Weights of a small transformer language model: normalized queries and keys.
MLP neurons of a small language model. Each row is named by its layer, matrix (gate and up: input weights) and neuron, and shows model dimensions 32-95. Each number is 128 + 24 x the weight over its row's rms, rounded and kept within 0 to 255. A neuron's up and down rows have the sign that makes its largest values positive.
After each neuron's rows is what it responds to, as a language model described it from the Wikipedia text at the highest values.

L5.gate272 [101 115 130 149  86 156 105 154 149 134  99 151 155  84 117 148 122 139 126 177 119 133 124 121 178 106 130 139 125 140 142 122 147 100 173 122  88 121 147 117 148 145 123 137 140 127 165 134 128 170 161 127 154 126 129 146 117 156 142 125 139  97 117 100]
L5.up272 [115 104 133 163 110 143 115 145 155 122 111 127 141  79  93 147 127 135 171 153 111 142 140  97 164  68 123 134 137 104 117  89 146 148 102  88 125 109 124 126 149 104 116 114 123 107 142 162 154 152 120 152 187  92 104 127 157 123 128 117 144 121 182 127]
Description: Mid-word vowel-consonant pieces. Short vowel-led word pieces inside split words, mostly foreign names and places in lists and tables (Zł-ot-oryja, Confalon-ier-i), also Pl-ot, S-our-ce.

L8.gate414 [126 106 168 100 110 165 124 122 140  83 107 146 107 117 152 140  83 133 125  91 158 139 120 150 144 115 125 146 134 101 149 135 156 161 151 163 101 117 161 133 171 111 124 133 142  76 129 107 147  74 143 120 138 107 113  99 129 107 148 118 112 191 145 129]
L8.up414 [134  76 122 110 136 164 156 150 137 162 144 146 146 102 128 136 158 142 141 159 174 172 139 135 124  98 169 107 174 145 132 122 135 112 136  78 123  88  92 118 104 122 154 135  93 146 156 104  99 123 118 117 122 112 132 123 165 143 134  96 135 100 190  97]
Description: Km units, word fragments. Three groups: km after distances and areas (19 km, 4.70 km²); inner consonant pieces of long words (Or-th-opaedics, flood-pl-ains); sentence-final periods.

L8.gate10 [151 158 113  89 113 172 137 153 121 115 156 151 134 156 101 124  75 147  94 113 109 126 119 137 100 139 106 135 147 129 131 135 120 129 167 131 104  82 122 187 124 143 142 178 136 101 157 105 130 158 171 125 154 120  88 145 105 125 159 163 145 115  90 103]
L8.up10 [169 174 136  79  73 110  96 102 147 148  58 127 149 137 128 143 103 176 130 119 121 101 134 145 146 150  84 139 173 125 147 141 149 136  95 161 155 133 136 128 182  82 139 167 110 110 148 129 146 136 164 130 133 105 123 136 116 148 106 127 135 130  99 143]
Description: Sentence-initial "the" and mid-word pieces. Fires on "the"/"The" opening a sentence or clause (after a period, comma or line break), and on mid-word pieces, often in foreign names (Ol-im-pia, Kraj-c-inovic, not-ed).

L8.gate448 [ 86 124 164  91 159 104 158 133 103 125 136 126 157 129 113 122 138 102 133 144 148 174 121 154 165 112 137 138 119 138 127 131 134 157 156 132 135 118 172 133 145 146  56 151 178  97 114  85 155 162 142 134 155 129 171 100 172 137 121 124 124 125 133 172]
L8.up448 [111 144 134 163 150 132 150 121 148 143 129 132 140  85 122 117 120 101 126 111 141 136 136 157 125 113 143 107 107  76 120 118 171 118 114 156 123 120 155 124 134 123 147 159 162 139 150 135  77 118  90 130  94 110  96 141 140 117 151 173 125 116 113 140]
Description: Mid-sentence "the" before noun phrases. Mostly "the" right after a verb or preposition, opening a named or titled phrase (earned the, called it the, on the Nairobi); also mid-word fragments and table cells.

L5.gate407 [ 89 113  89 122  96 193 126 119 119 160 135 134 152 116 111 108 129 107 161 102 159 134 124 129 135 101 140 152 150 134 144 142 156 100 119 141  89 139 111 133 171  94 113 140 107 119 139 121 155 154 114  95 115 111 172 152 154 145 149 113  94 156 158 127]
L5.up407 [135  81 123 139 111 130  85 105 123 138 146 133 105 126 183 125 124 127 131 139 135 135 124 121 130 118  85 171 144 118 135 128 127 142 130 177 151 108 169 124 156 128 145 178  92 137 157  86 134 128 170  97  96 144 133 118 148 165 132 107 106 125 100 110]
Description: Mid-word subword fragments. Short subword pieces inside a longer word, mostly proper names or compounds, such as Ir-ish, Tillson-b-urg, Kirk-wo-od, Bill-b-oard, Schutz-st-affel.

L5.gate428 [108 141  71  88 120 145 145 154 115 120 122 131 146 121 111 175 128 145 141 109 126 155 145 136 165 136 126 136 160 126 124 150 131  88 134 190 128 116 156 133 106 156  85 114 108 122 142  88 175 156 112 115 145 135 115 154  80 147 132 115 133 130  86 140]
L5.up428 [124 122  76 154 164 172 142 147 162 105  97  94 112 125 126 130 132  95  81 136 122 122 123 177 107 104 125  98 116  93 153 123 113 131 145 109 137 160 181 143 142 177 111 112 159 112 152 118 118 117 141 164 124 107 131 118 127 116 125 135 120 116 152 115]
Description: Clause-boundary connectives. Fires on coordinating "and", semicolons, commas or table pipes right after a long phrase ends, e.g. "Asia, and", "streaming;", "1982 |".

L12.gate499 [ 96 124 118 141 149 122  83 145 113 122 138 133  95 150 140 140 156 146 135 139 126 137 138 118 148 131 120 126 159 131  88 151 188 146 103 162 104  90 147 119 103 156 116 138 137 160 134  90 152 104 144  74 112 152 155 140  79 131 114 104 120 102 174 112]
L12.up499 [106 126 130 120 105  91 118 125 162 122 108 150 154 125 150 137 176 140 123 112 124 119 119 115 102 125 164 175 125 126 128 116 140 150 126 168 112 107 128 122 161 140 100 177 149 113 108 105 136  89 128 113 120 144 161 150 158 146 162 124 176 146 109 114]
Description: Biography opening copula. The linking verb is or was after a subject's name and birth date in Wikipedia lead sentences, e.g. (born 1995) is a; weaker on a, an, roles.

L12.gate421 [141 159 119 117 119 178 130 183 120 110  91 148 114 132  89 116 145  94 131 101 132 156  99 140 136 162 115 149 168 119 140 112 142  99 159 147 111 104  94 179 126 169 145 163 154 135 155 152 164 152 125 149 117 122 114 135  78  79 109 119 127 148 116 141]
L12.up421 [164  94 133 155 147  99 146 120 115 152 119  67 112 141 158 112 137 132 101 138 151 106 131 143 121 145 151 143  65 138 125 124 119 118 119 129 102 160 159 156 105 132 148 161 123 122 131 106  81 125 133 146 107 121  89 131 174 141 170 178 135 127 182 108]
Description: Word-initial "th" fragments. Fires on a split-off opening piece such as th or wh starting words like though, thanks, thus, those, which, and more weakly on articles the, The, an.

L12.gate239 [129 113 121 132  96 114 118 121 120 105 128 130 124 146  98 105 120 131 134  99 145 123 139 157 111 119 130  73 106 143 147 143 121 140 183 150 150 125 140 147 142  67 100 148 157 136 170 127 103 146 144 103 152 119 143 135 149 141 143  82 149 122 145 175]
L12.up239 [138 132 159 137 106 120  88 113 101 157 167 127 122 160 152 115 123  88 122 102 137 136 125 151 138 134 133 104  96 156 115 158  79 168 129 151 113 164 125 106  99 103 101  92 174 152  97 117 106 156 128 141 173 117 131 127 188 125 173 104 137  99  83 177]
Description: Infobox field-label word pieces. Word pieces inside field names in infobox lists and table row or section labels, mostly before a colon: Ch-ild-ren, Original l-anguage, Rejected b-allots.

L8.gate268 [106 177 133 147 128 154 112 158 138  83 107  90  97 137 161 133 129 124 108 118 141 118 106 167 153 132 119 100 135  96 126 179 128 144 141 103  77 161 122 161 153 129  93 114 141 138 115 146  90 176 126  96 160 113 119 130 109 145 147 130 142  94 148 140]
L8.up268 [156 159 144 169 138 155 131  98 126 184 114 131 173 161 141 108 145 123 142 137 121 161  86 169 119  72 158 140 114 125 143 112 159 124 109 114 115 143 118  93 169 102  99 132 138 133 138 119 141 147 124 124 103 134 116 121 127  99 153 110 133 122 142 138]
Description: Abbreviation-final letters. Mostly the last letter of dotted abbreviations just before the period, as in F.C., A.C., N.A., M.A., Jr.; also "Producer" before a colon in album credits, plus scattered mid-word fragments.

L8.gate70 [135 166 119 119 130 150 109 128 114 170  86 107 133  92 143 144 124 153 122  90 153 133 128 143 180 168 104 117 121 138 115 126 132 138 119 142 122 177 161 132 128 146 130 147 118 144 127 105  82 144 156  91  92 116 125 168 121  93 130 103 137 141 116  78]
L8.up70 [124 120 117 165 139 131 105 150 142 171 110 138 143 151 139 131 131 116 161 159 131 152 106  83  80 114 133 104 123 125  93 120 101 140 153 159 173 164 137 128 126  96 145  95 119 115 111 136 168 135 120 123  99 107 105 120 145 124  92 110 109 139 125 101]
Description: Noun-phrase end boundaries. Connectors, punctuation or spaces right after a name or noun phrase ends, often in tables and lists, such as "farming and", "Stevens;", "Larne (C)".

L5.gate281 [159 137 154 102 161 143 129  98 151 118  92 130 138  87 156 144 133 138 111 138 145 120 129 105 147  98 126 134 128 138 125 111 172 125 101 173 135 137 166 164 132 137 143 133 107 103 115 141  81 123 113 109 150 126 105 135 126 115 108 134 140 177 133 144]
L5.up281 [152 117 147 135 166 137 158 148 149 109 150 175 157 133 105 156 146 138 109 104  84 122 135  82  87 120 149 144 122 130 107 125 128 133 122 166  96 103 115  99 130 196 143  95 110 144  98 126 123 107 151 104 133 122 116  94 112 128 148 166 121 129  73 112]
Description: Word-fragment pieces and km. Unfinished word-start pieces inside longer words, such as m-ater-ial, c-ate-gory, ex-cept, alphab-et, and the unit km in area, density or distance figures.

L5.gate397 [148 167 105 175  71 129 142 154 103 168 172 101  82 117  77 111 118 137 122 109 115 142 131 123  94 101 150 126 124 169 132 149 103 104 126 151 131 173 204 126  97 132 147 118 111 147 144 144 143 111 129 108 109 111  97 148 140 160 134 120 116 157 151 155]
L5.up397 [127 126 126 148 158 115 106 149 156 136 144 132 117 118  70 169 114 150 133 136 142  96 160 124 108  96 115 129 162 108 146 132 109 141 130 131  96  99 114 105 152 156 132 100 147 112 130 148 128 116 164 117  94  90 159 142  83 137 103 117 110 117 149 129]
Description: Word-initial fragments. First pieces of words split into several tokens, such as com (combat, come), Dr (Dragana, Driver), var (various), often right after parentheses or table bars, plus line breaks after section headers.

L5.gate432 [ 86 159 152 160 145 152 124 123 100 135 176 186 157 125 103 144 136 133 141 128 108 126 143  87 107 144  87 135 138 153 128 164 116 154 153 103  83 105 119 121 124 106 167 144 140 137 160 104 150 142 136  92 147 113 136 127 164 140 123 143 135 145 134 157]
L5.up432 [144 189 136 132 149 130 172 102 112  58 105 139 143 133 108 141 171 114 141 106 164 125  64 147 132 157 127 121 162  91 116 108  94 150 123  97 107 131 126 130 161 156 153 150 168 134 142 121 139 122 143 129 125 135 120 160 151 113 111 148 123 182 159 104]
Description: Before person-role nouns. Words right before a role or relation noun about people, such as its, the, former, three, named ("appointed as its principal", "is the son"), plus mid-word name fragments.

L12.gate90 [115 142 173 114 102 111 110 162 156 117 132 137  63 144 108 138 146 166 125 149  78 132 115 129 128  87 130 129 162 101 126 150 101 140 140 133 121 147 149 134 135  84 135 155 186 114 122 138 157 130 108 153 119 120 105 125 143 103 141 119 145 114 129 140]
L12.up90 [ 97 106 114  86 144 167 162 130 113 155 125 110 118  96 134  94 138 109 131 170 169 114 143 126 148 106 139  79 143 132 171 127 130 144 159 167 141 159 142 129 122 110  99 119 113 108 140 137 122 101 105  97 121 169 110 144 108  92 144 157  83 157 156 171]
Description: Sentence-opening word pieces. Fires on the first piece or first word of a sentence or clause, often after a capital letter, especially "more" and "most": M|ore, A|ccording, "more commonly known".

L12.gate116 [129 117 127 124 111 116 109 136 124 153  91 178 103 121 140 130 161 146 110 138 129 179 123 132 104 103 144 161 128 116 129 140 176 115 156 151 145 103 152 133 134 115  92 129 135 138 167 140 118 147 131 105 149 133 161 146 118 148 144 174  88  81  80 132]
L12.up116 [159 103 143 141 131 133 117 154 111 127 120 108 148 175 128  85 121 167 131 157  94 161 136 125 124 134 115 152 134 137 105 122 164 113 144 124 113 110 135 102 101 110 115 137 138 153 135 146 126 112 161 114 125 137  75 121 138  85 119 105 125 169  88 148]
Description: Sentence-opening transition tokens. Tokens starting a new clause right after a comma, period or opening phrase, especially "According", "the" after a comma, and approximately.

L8.gate191 [121 108 208 141  94  88 141 185 109 133  96 128  84 158 130  85 139 131 154  91 134 139 137 137 166 131 149 111 124 147 140 177 132 137 139 131 134 143 178 161 115  94 115 107 140 116 138 140 121  92 142 119 112 131 100 131 136 145 156 118 162 125 142 139]
L8.up191 [123  77 113 139 130 143 179 132 117 108 109 112 114 170 126 104 137 103 166 150 161 160 170  99 138 100 150 133 119 124 113 155 134 136 111 100 100 126 144 122 115  96 124 133 157 104 132 153  90 144 124 111 110 144 118 161 127 120 162 140 125 152 143 156]
Description: Word-initial fragment pieces. First sub-word pieces of a split word, often at a sentence or line start, such as Al(though), al(titude), E(levation), N in GNIS.